config = dict(
    n_layer=16,
    d_model=256,
    n_head=2,
    n_kv_head=2,
    head_dim=128,
    d_mlp=1024,
    vocab_size=998,
    activation='quick_gelu',
    norm='layernorm',
    norm_place='pre',
    norm_eps=1e-06,
    positions='rope',
    rope_base=10000.0,
    rope_fraction=0.5,
    qk_norm=False,
    attn_scale=0.0884,
    bias='none',
    tie_embeddings=False,
    parallel_block=True,
    init='normal',
    init_std_qkv=0.0398,
    init_std_o=0.0,
    init_std_up=0.0398,
    init_std_down=0.0,
    init_mimetic=0.7,
    optimizer='muon_variant',
    lr=0.00739,
    lr_mult_down=3.0,
    lr_head=0.00726,
    grad_clip=2.0,
    warmup_steps=200,
    schedule='wsd',
    decay_fraction=0.618,
    decay_shape='sqrt',
    final_lr_fraction=0.0,
    batch_tokens=131072,
    seq_len=256,
    doc_mask=False,
    train_tokens=761400000,
    steps=5810,
    dataset='wikipedia_en',
)
MLP neurons of a small language model. Each row is named by its layer, matrix (down: output weights) and neuron, and shows model dimensions 160-255. Each number is 128 + 32 x the weight over its row's rms, rounded and kept within 0 to 255. Numbers have three digits each.
A block is one neuron, or neurons of one layer that tend to fire together. After each block is what it responds to, as a language model described it from the Wikipedia text at the highest values.

L11.down583:128092118109143087097135178152128137081172105077156162102120080102097147101176117111153113115111133109103132224117118168127119159104069163127124162136135144123152154097154093209114138150174132132151126171139111121161147097099118102101159157081126111160092078189173112148143122120099118081
Description: Table header column separators

L8.down255:169071160110071124131088106087133137122100080137129138148180169109140065139127176063112091170110121089103099125119125051127142136088210115157108092115099111116161135098074161134135093098157131138178188158146135079098180108083099129147140098108069132212149146096157078092153188123061087148
L8.down535:107119149177084194129161100101147135164133140154094076161148133136102136094149149144119093157109130151129127139125118176121075134113111116106109152148119137161128129061152149140192127135128120158095139149148153097176125117119125115090131192098131177118086145159155114129128112089069121112
L8.down973:107130144150103165179130175105116117102092166116174116087114097079127075142098152114106112045127087091208134114102111077123134207153132126114118190154123173156147177066123183122176151058111161076138104147124100072128133208137113080139124119096143144103126100126151146133137171130136136127
L8.down1004:145176141144129142137145122096145144081163144193086119148163081158103129169165155045141174219099045142115084171163143151089097108119127140094116148105085176095127103074119145065108133107114105152130117111175079125191090170083148123130079180134125105099129085098090115170146111150130154152
Description: Section heading closers

L6.down195:174141161242139137027095106068183154118171178131082090120161144107079084157149062142146110122144122184107058168092114146103122182128140124098078128100100126117174147092109074124077088104129163122202100125146158145133144148142093108160179064101101131115114134123118113149184126124110200129
L6.down512:099166094097093184119108125172175128151128114104143189116166121078112139154140123128122095098139133084121160072100156145113122102127063112201114144078093077098103160139181095053097102116107090145148118097176149202142091162105121176143138118136181112149117040138102145122124142111114133184
L6.down853:113095139122165167126173119131143156088138184163108040165131115111103133180146119114140125098127159156166179109102171135102081093188089132150107170100172115059187070157143082157139134139124075186107122142111137191101147157097094123151139148127190103091173148114062129108153101052041094087
L6.down949:108144198118123131117148091104082146097148140107100160163102102150111124138166169126115192140141138115191155133143142184108159088119132149123163114109139129152139107088100146139089195089156118123139098128151108120173090132089113113096127153113107166121155103077066150090108156138196081126
Description: Section heading closers

L8.down97:086088136163203193118079182138104133169158125108149156143075218112109091112111143095149112137139060137138064112148089201087157159060138129122110142088181186096129101160153122122049128164133088116146103078141099174120088177122155145104087133131132153104170090091178090125124109090127151157
L8.down509:105176150111158127130091121162150029173163097086164102145143112165125105143131131118088127109121098093120051103105096141123137130103097125141123141150124114119090140142131150131060116145143109109172091087093087090171127138137135146129151100150124158103117128161192109157110155140098159094
L8.down716:142107115150143128078133144185122116122168195186130133084094118149111116138125195104141111147154108174076156135096118209151107123162143111119110085111092201144193161171179139099141102131085139128165068095115130171139124105109160149075105106132097132118069103153085192116086118128091112168
L8.down857:156143198082147116095134127162128112144102119139154039107094096083114114107117116109126099165108062094133152062132076091102211171170112121097141123143117140121155128089113163160136103118090146154158144098148123164095128133132126119106104131134133114143163128152113170135147158180164154160
Description: Quantifier endings, relatives, heading closers

L8.down165:149074161181133124111090190121184114101150110107101145150121130133115134140154115165113234061160162144109080096219113160125102079129139158134137126129168146151142123167188156085076147126139156146130113139114205153101128030140131110084130132124119110113176116132119098120121122105147116117
L8.down228:059096130201078178170064098179103101161114107174044164147095122150173125114108135143118155141107085115140173164139110094105160107122115157184138164081138082181138078112136126183099164086121113118145149167156055141107146103142137123089165106100084067091158137143105127127128154143064083201
L8.down280:115176148102158109101155106087095108120105119149110128092102181176125092089202108140153139106070079096111125114079147170236114119129118156106143133196108125105125136110145134178143160163108125157119124116126105130111134101131093121111134111113195115176184120159144082073104114138119133051
L8.down772:116038138112157060127122066156061065130132124142149252070110151045176118095154143130097203154161137136143095134148058158217139106141105140111128129128090138163121036152121167174162124090152128194122083181167115136144211099142183149086055114109186135130043174133149090083119105136117121084
Description: Mid-word subword fragments

L11.down713:151114037147117090163163160143106149130151187103165106141116115120134095125144057128166132106151104109135111135157176141146115120077143156131125163140152154097135135095184195137078138105118135162156109102096163181100134141194213156103042123129110100078087127094158094147116142075175135107
Description: Mid-word fragments and infobox breaks

L6.down15:100097163155136143134087156129086116120151134112147135122137106117164123138099142140123157044121161105188036139181148156123141112096127092125111182065095125136148113120094142105174136137125140102120110172047134113130138105181128171133227087158132138201128130096145142146160064159114146099
L6.down565:117181093147150130103059190143147079139091090124187081166108107107189155187125170107143121103081102126085142145164122164157152153136123083099174161104125177168132117127125118138072113126119084138134139101153093182153139084196140172081139088096047113127180119100164150146103151104147110105
L6.down681:143150137111151094101117119134138090070139137073108091183150087119120152136120107116067064184130093140092092140110184102144192094133089135135075158108186119088068112110105146139155154155154213117160083073147135139160088101136094163135116087147129107139105147076122185173106080104134132105
L6.down755:172098104186187094115121136123110046159063072123087115137151132105211098133141191114151133148088151053140134099134064130136122152172119164144148134076097166118121095131077109120155143060116161181126158052203162087110090151137086124140106118108116137170139119128169131123074159137084168151
Description: Clause and section boundaries

L11.down595:136121143134126104092100060156147120107102109103136125121177118195125177122135121115171141163192112132104142134092088126132119125102110180184010070103078098078162158182086110133117166203153159143114158178099132163155155188110103120084155116137147147149105191154142143179135101125094088133
Description: Clause-continuing auxiliaries, word fragments

L8.down344:075121109151154136195070143104098166200138085178104108137122147119106144112094109093097180139171174155101120114128118169143187175147127178167183151186120126059130135156076135117130112096180162055186165133121149151135093160143163075089133103109118177106141178099167125079159114141149100090
L8.down573:121122165110172116110065124155103165102167098111105131132093105115140092169088098123160090138108117120110128183144130152167123135103167158166129113121098128126097142129086166111136137103138123136101118190157157147116145123090152116093053066120114131133177108070162142085096138146104115160
L8.down780:181158157110116104112113154092095180162122145170184133188135114113136151091161194120166215021138148151194103101134096154141147115139135120132115138138110114137100155140116118049136087117123135151116170097115106098114133154144172107130148127134079212101150095089129128060083158117142140134
L8.down842:105124148119143014071099116139141183138110126123071188140137174145143119147095178128104099069126109135164124083117123120157156127063088127096095101128163136150113119130134132172106045135120117197125141151097117091128101156136153130127096103120164133154106148136170106153152126139171163151
Description: Mid-word "et" fragments

L6.down245:167169079109145056135096059122106123177088112047127082113146134169119131098202161109110124117061098106105153111132127116093146114176135212101103121092054131184160092101125123150151099101147111106142165167115090171100140178148134101118164088125133130160131148118134083119137109126107090152
L6.down602:115084087101111169124174128108133147100140168149106085081143107154206053129126121140122114124162071135120181124154176102126147174127169114195139130141155086085172104128098141117111135149142152133116108077126136138132187131058119092088107136112157127122116165128130147120103156172156125142
L6.down705:136139102121107094108134122129141130155144125144186126151120104078183111153097069072127166086099123155117080147175095185068115185162093155108170182151151078099099086138096178082113161137146102076086128128150122154139130157103148117185113107143121130119137119129159137132098197163090093085
L6.down830:121143097133116156077076113138134135132132159176166110103105094159211082139155135127159185105148148132131137092145136161129206132065143094134173114063071110143075142127108085074116168098142156096149148113134142100070114118078180129132111074125125137110137149126079132118164151118114147159
Description: Mid-word subword pieces

L8.down41:126150148110085169136090099138127162116078140105134102075115130159113160124147153168207187074126087158120125121160139093140198124159098188077104070081131145107158107139130177150071093155167114113088135135137157169145133072161086090144139101119155155123086092147141122152139090160141080066
L8.down60:103134106179126176051167130097122180061129155151122117098186093114169138131083154134113124178177092140130116127125148138150124117124160110081164116040078065126111083117057166129106136186158130102202130101130126145125085100118139118090130188146170115172086125138058111111143104113107077136
L8.down594:138137129077082161119088087118104142085136066174151173162131111169142149153110085157152118109149098189158136159125116183101107138141102174086140137186175095206072052120126054106098120113118097100128140152135162206126073109117179158150100134125127136169174121121145091136191127106113129159
L8.down813:140097131128109089126110147136097134093122160144141076172120115139063109105130135177159097050128076178099117110193102158119112127152116136113193125171166090085119155121125148149123100123092076124130108099144113144085144122154128175164180077118121158027182133162115101119128126090087159157
Description: Mid-word fragments

L11.down560:122088111180092195106131140113153106153122173086162119150163120182091133166152132126065189108141110117136137172100119138118162125202081148151097144166072149127140130088094130120131075104089112089156157094109106142096143181130117100155168095140147117135077157144141130162112134166125149096
Description: Mid-word name fragments

L11.down828:171155114140114192123066122159153127127181140098105130158116134120140159131100096109063166094100056096061198148150136101135096107145151126143128086104116089190156100089109074084132154111219103140172128119173135194155145122191102118149096144139119120158210151126147186103165117093133121124
Description: Place-name word endings

L6.down111:116184174137119126064104122087159109122169123141142094118172161193136121123154081127101091154143193168111143119090089136095078133142081101093172159162093152154106159154148074150176147145054048139172119171149144182098147134125108106102118159147116120098125175105091144078159111169136071118
L6.down241:091173108168086142144068140126109156153165134106113101097145112190116154091125077117150123168116114158144125066129149154053131097123082078158089096120192176117167158147119118170115118078122187148092092067115070110130139183105090117160136101125140145086158143159155150122159141092163099160
L6.down811:113128124144159173153150146152141122150131135112109123127096125116085133138133131131156094100162150155093111237095204093108082131093109125179110173199209133126121084110057100174108096161115122094148120134127137142163139090154135102118110120123106148083086202136125129100117124146100104143
L6.down1015:091147104120124161123136171160156090159120096145121139116131104155070095100160090121116175173187122144185111112032097101148129106134122089123150118122111140108150137151148155147183111118148120130166102179100154129190173132099111066171060111142135101145193176103143132126128154163146129160
Description: Infobox field delimiters

L8.down263:046175099108132161048096122088133157140114074116170109110154072185076132167126131119144134196114144094133115086127115144113093057094058120167110114078088142116167219165169110109117190118122088060133140103117094136117163166081108107136147132201175120168128107109177181122168121130149106121
L8.down307:159171140132095202135074079114149177128123176154110106100104070122127156139183110153168127164122135172124148101107141105139054122126122122087104136107114157173143129123164148070136114070129136127060095126096169071117110162158114146119077043119147108118089113118161110153090110116136156153
L8.down328:112114157109110144119142165138141166125119116173102145175158024189135084151146083060215110161128152204113135081082068159150198110168139166114120140135095096164116128122079164090144142083094056105128178152153145119087088150113177094122068105128126117087142123094080107166146112100107102094
L8.down826:169125121104164116158149122094094086107161149129113122113154061134126074201105141091141126139125135137128075100142079177168122129161100133148173117120142103109146160164157096163080146163094084182115170081139129147110123107096160116056128113208214103247120099151140113091153090075061096131
Description: Infobox-end line break

L6.down25:148132156114123099080159138134154133135203122110133134137122161143081135152163171069107106114140089072087178129137157092109090121160110091106123112167138148130080151155084115129131076132152084082195150099162128109151159122128149100069147146135169181132142154113148111135134172167149093169
L6.down132:082148096119084145066174095077139140144089143115152169154158111129096129132102140174103126152147139114068096132122138091083109124153139144216124124091147132111140087173141123111095153095157112161171122141095145129070117155110144142097145101142142142147146094138170140130103145136118066161
L6.down277:177106164137164144130131101115169102168125190145135134149102097145084147121096139106159109147095100111181173138161099076172092150085113121104095141094144132113126144108123130093135108070086110125142144109129160141143115080104108171188198166138175152149126125200085133154058142100127132184
L6.down1001:081187094187143098084129155106160096158080161115151141104097075203181118140109153111191137163110149087086187156119100102135098125103112131160189074172137108094055178140122191146167184099162088115161134107133048123122140103115089069129147113118171164159121153111102141115173122143142124113
Description: Word-completing final pieces

L6.down10:138139140079146114132158148117173083159159158068089170184123064161054054142162115174067147064159116154150192139144170120139129083103143140150156067096120128179201129066123136142147124144112115160073153193088117177133128117142128109147193129123202104101124110102183086163155130163145100206
L6.down107:120134116141157131148126102139081107141143167142056152110062130137104115189130109127171127122088142163167142139118101175090133122111068135138089142110164174189120117096147143143159161162103138156128145147156086125096155122182180106136138090168114069082089144127103132123125164105140113181
L6.down232:128185147096106076114099145164116050167104128102148151092138129167102126137085107109154093118095122079180104066124211116114080150157137157095166143145111147153140136099189106134088073144119106121133132156147161121109121161108124091190097127156124124133168102126082130144117117153097142147
L6.down410:155136092167095165155107118145144153147066140089141129145110179114168104101105128089129187145186103078118081101124154117134136168142138119136126131135116116183159114093148105157168093138115132163112156186127110043141114143085130063122126066151102099045116142159146093177132070107180111194
Description: Early subword inside words

L11.down862:115129142101139084135156128153168142121098083102135123176084097135149194143130161121133141082069151158153127126101125125077188126090128131163156106147152102102081170113159143132120143115151111122099144130090112106088149122107109168190115150155140042094087100071072121171144134111136146157
Description: Mid-word continuation fragments

L8.down11:125088098096126139100159142074128127090103141136146111074144085143152070110135135135150158169131156099141124126110115116107091134096102185179114122142124091039131159187187104148150103138129144087096120098155189184116151237094121194058097135135120128144147106075101107126152144137126117171
L8.down923:168129198158132163098137127110136171148065163149119061134150168118107117117107124132110116132135132137124078075177116122158130135161069149169144143155137100143114145153062144168148119112072113186111168119071118153140139120142169118138131127114157173088141122083123083148123194125132092115
L8.down966:087182133157118100113108146073132103090142094102156160105106102159135168096125167159154062125097096092143081133113089118157169144121133096132151148118160187117045105154142015123100153164197111131127125089075112153135146127138096095141129132113165128162156168149189130130130089170105116139
L8.down1022:117149119171157095139121163093122115132124129148099131113131121098132205135099165144137117092208135150124080147141108151087150115114128142170084104110091111083119140126112128077147189157151119137153176106175125186204102135128130148105128121127120114114123156113127109084147106109091109157
Description: Mid-word completion fragments